Part of a small language model's weights: 15.7M parameters, RMSNorm before each block.
MLP neurons of a small language model. Each row is named by its layer, matrix (gate and up: input weights) and neuron, and shows model dimensions 112-175. Each number is 128 + 24 x the weight over its row's rms, rounded and kept within 0 to 255. A neuron's up and down rows have the sign that makes its largest values positive.
After each neuron's rows, "fires in" lists the words (lower case) most often at its 100 highest values on Wikipedia text that the model never trained on.

L3.gate568 [102 131 136 102 145 150 126  86 155  99 129 156 137 133 151 148 116 145 122 160 118 147 135 143 119  98 132 179 153 110 164 130 164 144 148  81 151 134 119  95  97 140 117 167 100 145 103 104 137  94  79 130 190 115 127 148 192 104  99 141  98 110 170 154]
L3.up568 [155 112 109 116 158 155 159 112 116 108  97 115 123 122 156 149 105 169 130 125 145 128 113 139 108 123 141 162 185 123 133 101 173  88 140 144 142 138 104 145 129 161 131 118 132 124 132 136 121 145 148 143 126 132 129 122 168 104 110 114 140 143 146 111]
fires in: "of", "into", "to", "in", "with"

L3.gate476 [ 87 126 168  90 167 111 130 101  83 168 153 152  92  71 130 178 161 147 153 123  75 115 120  93 158 148 144 133  96 121  99 141 104 157 160 136 136 148 154 142 169 109  98 175 101 131 111 123 111 107 120  58 146 138  90 125 140 132 104 134  82 134  95 150]
L3.up476 [106 109 126 119 133 108 120 111 114 157 149 145  99  93 122 150 122 118 118 124 129 108 131 140 139 152  99  96 114 154 142 104 133 157 174 153 117 144  96  99 146 151 108 164  68 124  86 115 141  92 150 121 149 129 111  95  96 154 118 119 102 111 102 138]
fires in: "general", "of", "chief", "national", "department", "secretary"

L2.gate100 [158 117 136 126 172 121 137 115 114 146 118 123 149 137 134 151 124 138 147 132 139 135 120 152 137 143 152 138 125 142 129 157 115  94  97 142  97 105  67 159 141 116 108 138 116 142  88 163 113 165 151 123 104  86 119 130 126  93 141 126  99 144 112 116]
L2.up100 [141 112 169 100 162 127 138 157 112 135 118 165  91 127 127 175 163 117 112 108 130 116 120 123 140 176 155 117 111 123 150 107  81 141 146 152 129 107  91 144 134  92 110 112  98 143 106 163 118 160 131 133  81  69 117  91 154 159 161 110  79 115 150 140]
fires in: "national", "international", "nationalist", "original", "special", "professional"

L3.gate368 [148 117 106 147 141  90 148 136 126 129 120 114 132 145 121 159 125 117 136 114 168 133 167 145  93 122 149 111 144 126 138 126 140 139 150 173 123 120 117 129 112 140 115 173 117  96 154  78 146  78 131 145 117 137 128 139 152  93 122 146 123 138 142  91]
L3.up368 [148 131 140 125 125 107 139 140 109 121 143  87 101 116 117 142 146  96 131 137 183 150 202 132 115 128 121 112 111 116 128 163 133 155 146 158 149 145 115 128  87 116  99 169 167 155 129 101 135 118 160 149 135 123 138 118 126  89 127 159 146 161 131  86]
fires in: "the", "american"

L4.gate684 [141 106 159 122 179 109 143  96 152 101 177 188 161 125 132 165 125 123 120 165 150 149 120 148 104 144 119 126 146 117 133 149 156 145 116 110 170 126 100 142 102 160 145 157 119 171 153 120 126  89 104 132 112 136 121 126  97 104 123 113 137 125 108 116]
L4.up684 [160  99  81 110 168 160 137 103 167 111 160 126 134 109  94  96 151 138 129 150 129 111 135  89  97 164 122 122 171 127 160 136 158 158 128 139 170 127  82 107 173 125 151 129 110 164 118  99 157 140  84 133 124 141 112 115 104 135 111 163 122 170 139 125]
fires in: "a"

L3.gate382 [126 152 136 113 162 155 136 102 144 132 119  87 132 124 146 152 173 115 113 138 180 109 127  98 148 118 132 163 120 134 159 106 147 167 105 148 138 159 118 120 125 136 135 126 136  65 152 100 103 129 114 111 150 142 126 136 129 116 124 100 154 143 158 152]
L3.up382 [117 113 154 136 135 124 154 107 146 135 166 115 163 144 101 135 127 126 131 166 142 128 124 134 130 133 120 132 137 128 167 123 149 165 152  86 113 140 119  91 110 131 146 167 126  99 131 152 154 108 125 142 143 127 127 150 115 124  81  93 166 163 156 151]
fires in: "s", "the", "his", "oak"

L10.gate549 [158 105 132 126  91 144 118 131 140 142 169 100 131 124 145 100 146 122 124 137 113 126 134 134 105  92 169 173 165 172 130 149 150 122 137 138 130 112 144 142 119 100 158 140 159 164  84 114 132  96 126 151 126 128 153 139 118 144 144 168 130 106 178 111]
L10.up549 [149 126 102 127 175 164 125 192 117 140 159 120 125 136 111 119 147  95 116 148 136 140 101 110 148 101 106 137 142 148 121 113 139 156 147 185 170 148  77 123  98 110 166  91 109 174 112 179 168 116  95 147 167 136 147  98 164 149 153 110 167 135 136 158]
fires in: "after", "with", "first", "only"

L2.gate164 [117 109 142 117 173 139 151 107 164 119 122 112 160 144 141 124  86 147 106 139 140 150 125 128 113 125  86 134 126 141 106 140 141 191 161 127 145 107 137 125 146 164 133  72 175 157 159 161  87  95 149 155 149  83 118 142 136 170 146 166 147 100  98  98]
L2.up164 [126 137 119 144 134  96 146 136 134 100 112 131 147 167 121 140 114 120 132 107 137 161  96 118 121 108  99 137 120 156 104 144 154 168 143 121 160  59 153 116 146 164 148  65 165 141 140 120  87  85 123 131 153  77 111 157 135 160 138 170 119  92  97 143]
fires in: "began", "not", "to", "continued", "remained"

L5.gate180 [109 110 116 124 112 143 164  84 158 110 151 126 136 143 133 154 103  77 115 102 158 153  87  95  83 125 132 137 113 189 120 130 107  85 123 102 135 166 133  80 169 145 138 156 168 102 127 141 119 109 124 167  95 164  90 107 125 125 124 117 146 156 153 122]
L5.up180 [109 147 100 122 164  92 109 120 142 152 103 120 124  94 104  85 134 120 130 143 123 160 202 137 122 127  99  84 117 138 130 167 138  99  79  84 149 130 153  94 115 111 114 112 131 117 147 140  82 173 125 109 122 187 110 143  68 150 104  90 107 143 148 158]
fires in: "and", "or", "the"

L8.gate73 [190 118 137  84 116 136 154 139 101  67 158 127 173 145 129 124 103 127 131 163 117  98 107 112 100 107 115 137 142 178 161  95 137 113 107 127 133  87 102 132 162 127 139 134 133 118 107 113 143 131  98 144 144  71  85 133 105 129 148 133  91 127 128 123]
L8.up73 [177  93 117 152 165 120 134  97 112 147 145 113 110 131 143 140 137  91 135 106 119 132 175  94 128 117  86 142 172 118 110 130 129  89 126 111 147 121 161 159 131  99 144 134 102  76 133 109 113 109 168 151 126 153  91 109 114 104 108 128 125 144 130 127]
fires in: "as", "how"

L8.gate390 [124  80 144 138 132 133 126  93 124 128 125 185 189 141 162 135 123 108 143 109 117 145 142 168  99 131 119 130 146 135 112 149 175 123 169 173 139  97 113 135 113 110 177 148 176 106 149 109 135 110 169 117 152 167 148 136 160 130 122 129  92 138 147 128]
L8.up390 [163  96  92 102 116 183 149 114 175 156 106  67 155 128 131 125 140  81 144 114 154 103 162  97 119 104 137 147  97 151 112 138 130 142  98 142 160 132 147 126 160 121  89 118  92 115 146 123 152 139 100 157 114 120 178  97 117  75 111 168  74 147  90 116]
fires in: "the", "a", "by"

L5.gate321 [111 145 105 142 150 148 120 145 126 131 101 120 134 109 143 163 123 148  96 106 108 110 140 112 124 131 142 126 150 105 160 132 133 171  94 130 129 118 119 126  95 114  75 147 134 133 112 114 162 157  83 163 176  98 141 118  92 114 113  97 113  89 143 133]
L5.up321 [101 154 137 164 142  85 124 141 119 104  96  95 134 123 158 133 124 164 108 176 138 107 105 158 105 159 170 101 145 103 162 122 130 132 133 117 127 135 108 180 153 154 150 143 156 102 107 133 149 139 113 125  82 128 103 149 142 116 126 150 146 131 156  84]
fires in: "march", "january", "october", "july", "december"

L8.gate341 [122 140 147  86 116 140 118 117 127 110 182 136 124 147 147 121 149  91 112 129 122 141 124  91 129 138 119  72 121 170 113 119 111  97 117 105  96  99 128 120 124 162 150 125 146 148 153 160  99 120 129 156  90 211 165 158 112 116 142 103 150 117 120 150]
L8.up341 [117 128 117 146 147  99 138 156 124 128 129 138 122 128 154 119 114 110 151 119  91 137 111 123 135 159 135 146 143 136 122 162 110 156 158 107 151 110 139 131 145 137  95 122 124 154 132 140 122 118 139 112 107 147 130 152 121 150  83 135 120  92 149 129]
fires in: "and", "or", "cannot"

L11.gate29 [155 125 143 124 139 121 132 115 132 127 125 134 119 116 148 139 112 148 179 149 144 126 124 156 112  88 194 128 123 146 142 117 116 170 109 112 145 115 101 159 165 108 129 126 145 132 122 152 125 124 123 130 178 139 137 135 134 123 127 132 126 131  91 111]
L11.up29 [133 152 123  93 124 121 149 144 176 127 117 140 119 124 125 114  87 158 136 105 126 172 157  92  99 144 106  91 163 162 154  92  97 183 121 139 181 142 145 106  88  72 126 140 139 151 145 130 138 115  99 112 141 100 126 151  86  59 138 162 122 180 134 120]
fires in: "a", "to", "the"

L11.gate139 [119  89 142 135 124 163 162 133 106 164  97 139 107  91 143 183 108 116 143  90 154 148 112 158 122 135 114 118 110 139 194  80 123 121 141 167 137 161 147 125 104 130 132 111 102 127 101  68 116 140 109 131 133 157 139 114 117 139  91 121 122 112 149  95]
L11.up139 [114 124 127 111 181 100 161 125 119 167 121 136 176  94 124 136 137 152 162 112 118 109 111 148 153  90 143 133 157 157 121 100 138 147 156 173 130 134 132 146 120 167 144 142 102  80 123  89 141  99 107 159 189 101  91 155 128 129 140 106 104 156 186 148]
fires in: "the", "as", "s", "to", "of"

L4.gate531 [130 108 120  78 158 115 131  78 199  94 146 114 128 120 114 110 134 113 104 119 102 113 159 131 114 117 129 154 130 137 137 148 141 142 108  95 146 151 120 124 125  76 168 141  91  55 171 138  98 160 163 111 146 100 129 105 127 122 100 141 139 135  99 129]
L4.up531 [ 98 111  86 133 124  76 114 122 121 143 139 103 144 138 117 148 160 146 104 188 140  74 116 122 137 117 133 148 156 118  93  96 135  88 176 103 144 169 122  93 138 147 103 152 128 122 163 128 162 166 123 156 143 133  78 105 123 143  92 126 101 137 127 138]
fires in: "at", "the"

L10.gate129 [110 120 123 148 139 101 120 134 117 111 140 131 145 116 134 145 105 126 122 129 118 131  97 124 138 106 122 138 109 148 146 142 103 111 131 107 140 130 150  98 127 156 156 109 153 144  92  92 146 117  99 133 140  92 132 119 149 126 112 149 132 155  69 110]
L10.up129 [115 155 136 160 137 126  90  93 118 113 168  95 127 150 100 147 117 158 138 131 123  89 117 116 107 170 156 175 106 108 174 119 109 138 167 140 133  76 120 136 150 144 154 139 154 162 108 133 116 112 129 120 115  84 107 150 130 117 118 138 115 122  85  95]
fires in: "not", "to", "can", "could", "may", "would"

L2.gate172 [ 91  95 110  99 165 112 157  89  96 147 134 138  95 138 164 135 151 126  83 149 143 133 124  79 112 139 144 108 109 138 155 127 115 155  96 161 121 126 121 118 119 105  97 159  80 149 116 134  55 127 156 112 164 133 139 165 155 142 121 126 141 181 145 120]
L2.up172 [124 111 116  93 135 132 112 122 108 125 124 143  97 120 150 133 131  78 137 103 113 185 120  82 108 143 120 123 112 164 158 126 123 149 113 158 127 125 142 115 124 121  81 152  88 149 119 104  55 135 150 116 149 135 145 148 150 145 114 135 105 193 138 112]
fires in: "president", "general", "secretary", "assembly", "minister", "governor"

L8.gate245 [184 127 146 126 133 102  58 111 117 129 152 148 115 139 103 115  91 146 119 131  92 121  99 173 148 169  78 111  70 122 116 158 116 110  99 138 133 151 135 126 132 111 129 129 143  85 137 146 100 161 131 111 107 133 151 159 136 158 103 150 100 135 156  89]
L8.up245 [116 126 156 149 157  96  85 126 117 130 109 121 119 158 120 131 146 144 116 145 138 154 113 131 144 104 141  85 114 131 145 140 109 135 111 148  78 109 137 143 154 106 117 139 118 109 112  92 108 134 121 142 101 123 106 145 117 141 139 112 164 149 113 133]
fires in: "is", "was", "were", "been", "are", "only"

L2.gate414 [128 122 132 140  85 131 157 137 138 146 119 127 178 129 112 113  74 131 119 116 120  84 160 135 155 114 138 170 125 148 158 130 129  71 146  96 156 149 130  78 107 142 132 112  84 133 104 123 117 109 165 140 137  90 115 136 152 127 179 125 162  99 152 125]
L2.up414 [113 127 112 128  95  97 127 162 133 149 129 102 123 129 102  74  71 121 169 134  70  98 169 139  98 115 165 148 132 167 163 106 137  79 174 148 154 173 130  84  97 125 113 134 119 113  99 119 141 134 146 139 120  74 129 155 122 119 150 171 182 110 157 139]
fires in: "they", "it", "there"

L11.gate469 [116 112 133 108 151 116 110 114  83 195 122 130 165 158 126 159  98 143  90  98 107 134 112 117 101 129 142 137 102 149 116 152 141 135 135 140 139 107 145 146 168 115 144 119 125 102 101 151 123 110 111 111 137 122 146 168 116 116 105 124 121 146  83 125]
L11.up469 [147 102 141 108 160 114  95 134 113 163 161 140 128 128  86 146  81 167  96 176 142 143 116 151 154 164 136 127  99 110 108 147  96 139 135 103 128 127 103 121 151 109 163  67 155 147 128 166 124  93  78 142  78 114 118 112 118 150 162 108 169 142 131 143]
fires in: "and", "also", "then", "been", "has", "was"

L2.gate409 [104 135 108 119 134 115  94  82 162 155 159  88 110 143 136 140 141 120 102 141 140 147 167 109  83  94 132 141 153 102 125 119 133 115 130 151 121 178 126 157 122 159 173 133 153  98 189 141 116 115  89 149 134 125 118 136 124 133 189 119 127 128 103 101]
L2.up409 [115 116 116 106 137 138 100  73 140 136 147  85 140 116 127 128 160  98 131 122 160 100 177 110  96 134 120 149 113 121 115 127 126 117 151 153 106 141 114 141 140 153 141 145 139 141 124 173 126 141 131 139 150 150 142 174 131 114 119 165 132 129 126 101]
fires in: "at", "the", "punches"

L11.gate376 [116 146 170 102 132 130 168 127 164 118 119 153  85 153 121 148 139  95 114 115 150 137  98 120 154 127 102 168 107 148 108 158 106 105 130 126 160 145 158 122 100 131 133 115 137 132 185 127 122  99 127 134 129 130 114 144 149 128  86 123 133 109 178 129]
L11.up376 [123 140 105 148 151 124 118 150 162 129  95 159 103 104 137 139 137 143 113  96 117 126 156 151  98 117 133 143 156 131 132  73 156 127 151 119  96 165 101 204 192 112 148 125 107 104 175 173 157 103 115 150 147 175 139 141 127 120  85 136 126 105 141 148]
fires in: "the", "of", "to", "and", "over"

L11.gate464 [125 130 118 123 156 136 118 172  97 175 173 121 139 187 130  75 128 128  98 126 110 109  95 154 133  97 103 114 113 150 124 103 115  88 113 122 126 183 121 136  79 169 121 110 110 106 150 168 118 123  96 136 177  92 117 105 146  90 146 124 158 177 198 131]
L11.up464 [125 148 161 142  91 146 122 132 121 129 133 152 135 103 124 124 116 129 139 117 130 159 141 129 117 142 129 113 117 111 107 105 118 136 166 136 131 155 119  95 134 157 126  97  83 134 139 110  92 163 127 152 129  87 199 156 135 103 123 123 185 142 124 116]
fires in: "he", "she", "it"

L10.gate218 [128  56 125  97 120 130 120 123 151 126 147 115 136 141 170 112 122 105 158 137 179 192 144 152 110 117 162 130 128 125 138 132 133 103 123 128 133 153 144 139 124 113 104 107 122 156 131 167 117 100  80 119 147 128 150 130 125 137 122 146 190 137 131 120]
L10.up218 [129 102 141 121 123  89 142 181 165 150 108 130 126 142 150 116 102 154 206 130 117 129 159 110  90 114 106 140 140 160 126  87 134 157 157  94 158 125 162 133 135 122 140 101  99 144 132 110 141 113 142 107 160 123  88  97 142 137 121 135 136 149  96 130]
fires in: "the"

L2.gate422 [135 126 136 132 119 154 129 126 131 109 119  62 132 117 126 162 142 106 144 164 138 133 104 109 152  89 136 136 160 118 146 138  83 145 114 138  86 152 151 133  98 171 137 124 183 107 125 119 107 109 112 137 141 116 154 152 136  89  38 132 174 116 144 140]
L2.up422 [128 109 169 152 145  91 137 101 157 140 131 132 100  78 116 142 126 126 132 164 138 160 139 140 125 103 180 132 124 134 128 105 102 149 133  92 155 136 109 109 134 169  82  97 140  98 160 108 125 137 129  97 178 143 116 110  97 113 104 144 178 103 114 130]
fires in: "may", "september", "november", "july", "february", "december"

L2.gate37 [148 120 128 126 153 149  72 129  82 138 119 177  93 122 158 150  98 142 106 114 120 183 106 102 135 115  70 163 129  96 141 124  93 117 124 115 165  82 152 129 109 115 151 130 108 127 123 140 117 124 110 118 115 126 157 131 138 116 140 113 159 137 165 170]
L2.up37 [126 120 143 129 192 178 118 131 129 128 138 137 113 121 123 126  91 115  65  84 136 175 138 146 123 123 133 159 121 107 136  61  91 118 163 102 186  90 119 141 128 171 136 140 124 108 104 127 123 115 113 166 153 128 117 163 121 117 111 136 152 184 127 188]
fires in: "was", "became", "she", "a", "it"

L4.gate357 [ 97 105 142 102 132 108 137  96 161 127 168 130 100 124 111  93 177 114 128 145 134 148 136 114 109 139 138 165 115 162 117 158 156 107 101 181 103 131 175 157 159 116 146 141 141 110 185 163 138 122  63 129 131 122 147 120 139 152 131 125 103 150 143  92]
L4.up357 [ 86 113 111 116 166 140  95 102 180 105 164 131 119 151 115 110 153 119 104 153 118 142 133 114  93 134 133 145 128 125 112 115 143 131 138 117 116 137 164 152 110 156  96 132 117  81 152 152 149 142  98 118 144 137 166 132 111 136 143 166 106 181 137 136]
fires in: "at", "attended"

L6.gate598 [ 95 131 125 159 121 125 150 111 130 156 141  74 157 179 131 115 142 140 141 133 127 130 155 160 104 126 108  71 144 134  80  80 166 113  66 115 101 177 142  99  84 141 161 133 116 115 119  92 150  98 113 128 122 130 126 140 118 141 165 145 139 122 103 105]
L6.up598 [134 110  95 160 129 128 166 141 105  99 142 159 140 129 161 155  81 109 108 123 125 123 111 125 140 143 144 102 104 119 112 126 142 130  95 127 136  96  74 101 126 111 116 160 139 130 141 143 114 136 123 134 135 105 116 115 142 107 122 125 149 132 154 105]
fires in: "the", "and", "of", "cannot", "which"

L2.gate634 [117 130 127 131 134 130 102 105 153 135 101 153 160 165 135 128 120 106  75 160 127 129 145 113 137 159 129 137 146 155 136  97 163 159 120 131 107 114 129 132 143 126 133 122 168 108 127 168 126 182 108 153 146 154 137 119  97 161 167 136  93 104 112  96]
L2.up634 [103  88 148 152 142 127 113 100 165 115 134 114 132 154 118 149 161 105 101 165 115 131 170 131 137 126 170 102 144  95 138 106 139 166 122 184 121 180 124 157 132 143 116 126 135 141 100 120  91 137 125 167 104  90 151 122 149 145 161 147  85 101 139 116]
fires in: "august", "july", "september", "october", "january", "may"

L8.gate693 [123  90 134  99 100 140 157 123  97 127 123  86 108 114 127 113 127 101  88 134 160 117 137 141 132 162 112 130 122 116 112  92 129  75  71 138 109 136 100 115 132 163 143 116 134 140 182 112 113 132  93 117 127 112 124 128 130 137  97 106 155 142 160 106]
L8.up693 [144 139 111 140 164 134 155 118 137 152 160 138  77 136 169 101 108 115  98 119 122 166 119 153 131 100 132  71 151 134 134  85 126 156 119 153 118 142 117 149  86  94 108  90 155 166 138 123 236 148 105 158 111 131 136 120  88 120  82 114 147 125 100 107]
fires in: "and", "where", "when", "the", "which"

L3.gate413 [135 121 107 123 110 113 111 126 142 114  90 129 138 141  83 140 143 107 144 115 141 125 122 136 110 111 122 104  98 153 103 154 176 118  98 136 122 135  88 138 173 109 170 114 125 136 176  94 158 130 102 166 160 135 155 131 144 109 184 140 128 126 167 172]
L3.up413 [121 137 119 140 108 128 108 118 185 105 102  84 128 173  94 142  85  84 163 126 127 124 135 146 170  94 107 137  96 152 146 128 141 136 138 149 178 108 119 134 163 144 170 140 154 116 127 159 190  90 118 145 154 143 156 113 165 107 136 164 116 128 165 124]
fires in: "the", "to", "a", "his", "s"

L3.gate359 [129 119 113 114 101 136 150 107 137 145 114 132 130 122 124 175 168 146  97 170 123 131 150 110 142  94 135 138 121 122 157 109 163 112 112 115 136 145 197 136 126 131 121 131 173 151 164  85 134 140  73 117 143 119 173 109 201 139  95 135 144 139 161 121]
L3.up359 [143 146 128 113 108 153 157 135 127 143 131 144 105 151 110 139 145 123  69 125 106 148 161 116 151  92 121 158 129 134 142 126 128 159 112  82 122 151 184 135  80 124 116  99 165 166 163  75 149 151 135 142 154 139 155 139 130 108 105 122 113 140 157 160]
fires in: "march", "july", "august", "november", "june"

L6.gate632 [137  66 123 107 159 164 130 141 118 154 159 123 120 134 130 164 100 181 132 128 102 123 114 154 147  98 115 140 130 120 169 143 154 125 111 123 129  88 129 135 131 155 146 114 144 136 178 120 121  79 108 142 116  76  92 153 130 114 126 136 102 113 130 110]
L6.up632 [104 139 143 126  81 152 160  94 108 153 118 103 107 132 106 130 163 142  95  90  82 118 135 129 128 159 121 105 120 141 120 137  99 167 127 109  99 108 166 142 146  95 131  74 137 128 116 147 126 114 120  89 104 117 108  97  82 127 119 111 113 147 115 113]
fires in: "as", "if", "where"

L8.gate292 [122  98 134  90 155 104 145 165 124 156 166 124 129 150 137 148 142 136  95 148 139 130 148 117  94 113 153 159 107 168 128 103 105 147 170 138 138 119 140 111 107 130 171 148 156  75 116 149 142  92 119 125  70 105 156 122 118  97 121 108 152 118 168 111]
L8.up292 [116 124 123 137 114 121 170  72  80 122 114 158 127 146 137 100 154 114 141 132 125 122 179  97 118 144 136 161 154 115 119 108 133 109  90 116  77 121 116  94 124 120 113 127 122 148 150 141  87 124 122 145 102 134 152 164 143 142 145 134 126 131 101 124]
fires in: "it", "first", "you", "only", "what", "every"

L3.gate331 [141 107 117 126 173 151 123 113 136 129 128 113 145 131 133 139 109  99  99 160 175  99 110 111  77 118 132 131 125  88 115 101 177  89 152 108 127 140  92 133 118 169 136 169 152 165  99 123  84 109 104 112 123 129 114 164 130 133 138 103 132 140 121  87]
L3.up331 [ 99 168 148 111 130 128 149 148 116 115 152 145  65 143 102 150 149 162 112 103 134 108  89  82 152 150 109 159  96  93 138 176 116 159 120 144 145 118 129 177 113 108 124  81  91 129 137 123 137 115 111 116 123 142 112 128 152 105 176  95 128 132 159 108]
fires in: "with", "to", "because", "the", "while", "despite"

L5.gate139 [125 103 118 118 166  88 115  59 102 129 143 140  98 171 136 141 160 123 152 110 140 139 134  96 134 151 130 106 139 134 123 117 132 145 138 167 117 120 138 148 125 128 107 161 180 125 147 177 155 108 151 163 112 136 106 105 145 139 102 121 141  90 146 139]
L5.up139 [169 113 110 104 153 143 112  89  71 130 144 158 121 118 160 117 144 118 129 123 107 106 149 162 157 144 135 122 175 122 102 100  92 152 162 115 141 120 111 123 131 115 162 114  79 121  99 132 144 114 128  95  96 162 102 140 116  85 117 170 163 148 151  98]
fires in: "0"

L2.gate203 [123 166 172 146  99 133 110 137 125 122 109 139 117 139 146 138 143 106  99 189  82 127 138 153 109 167 109 115 127 116 152 157 133 119  61 120  84 132 129 118 136 155 145 118 134 122 151 140 136 117 141 184 130 166 162 121 125 168 128 156 157 114 158 143]
L2.up203 [117 195 171 133 140 141  93 125 155  87 144 151 121 144 129 142 143 117 135 105  71 140 153 135 138 129  96 114 130 159 122 100 152 139 149 140 149 147 124 143 171 113  99 144  96 110 143 134 120  91 179 126 135 117 127 130 157 139 129 142 151 109 107 104]
fires in: "in", "the", "and", "late", "early", "from"

L3.gate408 [129 131 103 157 102 144 112 122 149 139 160  82 153 183 165 148 168 145 118 123 101 131 103 110 121 131 151 152 109 137 108 105 164 144  75 134  83 135 116 137 137 143 140  94 144 151 126 153 145 136 150 100 100 132 125 101 142 179 124 139 130  92 123 112]
L3.up408 [117 115 127 128 104 153 134 102 132 148 159  90 115 175 124 134 174 136  87 124  84 125 110 122 121 111 117 141 113 132 118 139 126 169 127 174 101 171 133 124 128 133 142 104 152 167 123 118 128 138 138 103  99 138 128 134 116 172 103 107  90 107  91 101]
fires in: "after", "until", "while", "following", "during"

L11.gate631 [145 106 160 144  73 173 128 152 121 107 154 152 120 164 164 116 124 113 150 118 148 155 126 130 147 124  99 144  97 147 163 106  99 153 132 107 155 169 136 130  75 140 135 147  99 154 140  69 120 137 114 124 112  98 137 114 123  84  83  97 142 187  98 135]
L11.up631 [ 79 138  86 107 112 133 131 138  99 141  81 117 175  83 123 146  95 118 135  83 136 148 106 166 148 128 139  95  93 148 118 104 157  87 151 124 113 152 102 137  79 141 176 119 123 125 128 116 129 123 121 153 108 146  85 121 177 108 144 153 155 114 145 116]
fires in: "the", "this", "s"

L5.gate551 [145 103 106 129 122 141 102 135  86 171  99 122 159 158 125 115 140 138 128  67  90 144 169  74 130 135 144 139  91 123 134 110 118 125  96 104 136 144 140 139 121 112 163 179 145 125 110 160 104 140  85 147 130 150  70 126 148 136 148 120 135 122 139  59]
L5.up551 [132 109 126  94 114 126 108 116  86 165 139 132 100 136 150 108 133 139 138  86 101 133 164  92 103 125 172 133 154 155 127 103 122 132 129 122 129 137 147 135 136  77 161 118 141 138 166 117 125 140 144 112 141 161 107 111 149 122 150 125 102 110 126 103]
fires in: "0", "1", "3", "2", "5"

L3.gate164 [116 117 119 182 135 154 115 173 130 142 115  99 115 126 129 107 131 130 127 105 141 163 112 134  67 118 135 137 159 104 116 138 134 130 166 126 139 142 105  84 152 142  95 174 119 126 182 163 103 120 108 175 122 125  95 117 138 146 121 154 154 155 136 117]
L3.up164 [137  85 115 108 155 147 130 134 136  95 120 107 160 150 134 119  87  72 104 114 139  98 169 109 145  98 176 141 117 150 105 121 118 121 133 132 188 137 162 146 145 172 111 102 130 132 107 114 115 105 118 178 163 155 141  89 154 100  92 111 124 164  66  80]
fires in: "took", "made", "take", "set", "taking", "make"

L2.gate308 [163  67 140 115 148 118 150 119  95 133 116 160 114 110 109 129 145  97 113 169 108 180 175 100 135 140 144 162 138 104 154  93 111 138 130 171 111 119 117 116 133 131  98 127 125 107 130 162 137  66  99 130 104 125 145 140 101 142  97 119 103 124  96 115]
L2.up308 [158  84 133  92 125 128 133 141  93 126 122 141 130 131 129 107 114  90 102 118  91 157 150 106 128 122 130 122 141 111 164 112 108 134 153 131 137 134  94 147 159 109 118 117 142 110 112 138 101  69 109 144 113 125 107 143 156 144 107  94  70 143 160 136]
fires in: "national", "special", "patient", "society", "of"

L11.gate147 [121  94 148 120 149 131 145  80 189 137 139  83 155 148 135  97 111 125 118  82 137 133 141 130 119 134 160 137  88 159  92 136 134 106 150  98 127 162 119 125 157 183 159 104 158 157 120 141 166 130 124  90  93  93 172 121 124 128 149 113  94 154 144  97]
L11.up147 [143 103 148 126 104  96 163 132 108 118 123 158 104 122 106 135 108 156 138 102 151 169 127  89 158 128 131 113 117  99 115 132 124 130 157 177 110 166 163 145 124 111 164 121  65 150 143 137 151  56 105 118  83 136 107 111 187 156 107 130 158 142 106 130]
fires in: "after", "while"

L3.gate237 [132 127 132 153 160 155 124 115  97 110 108 111 120 143 134 135 123 103  93 107  88 140 122  90 140 139 149 129 140 163 106 137 179 115 115 101 147 128 151  92 137 135 100 122 158 126 108 120 145 106  45 112 107 153 122 102 121 106 115 131 146 101 124 104]
L3.up237 [127 108 116 150 156 155 103 172 115 128 108 107  95 140 145 139  85  90 132  96 122 166 136 127 151 149 112 142 162 182 135  86 140 153 126 117 119 109 161 100 149 207 117 126 130 135 143 129  80 111  98 169 132 144 128 146 131 112  84 116 141 124 126 100]
fires in: "took", "take", "win", "lead", "victory", "play"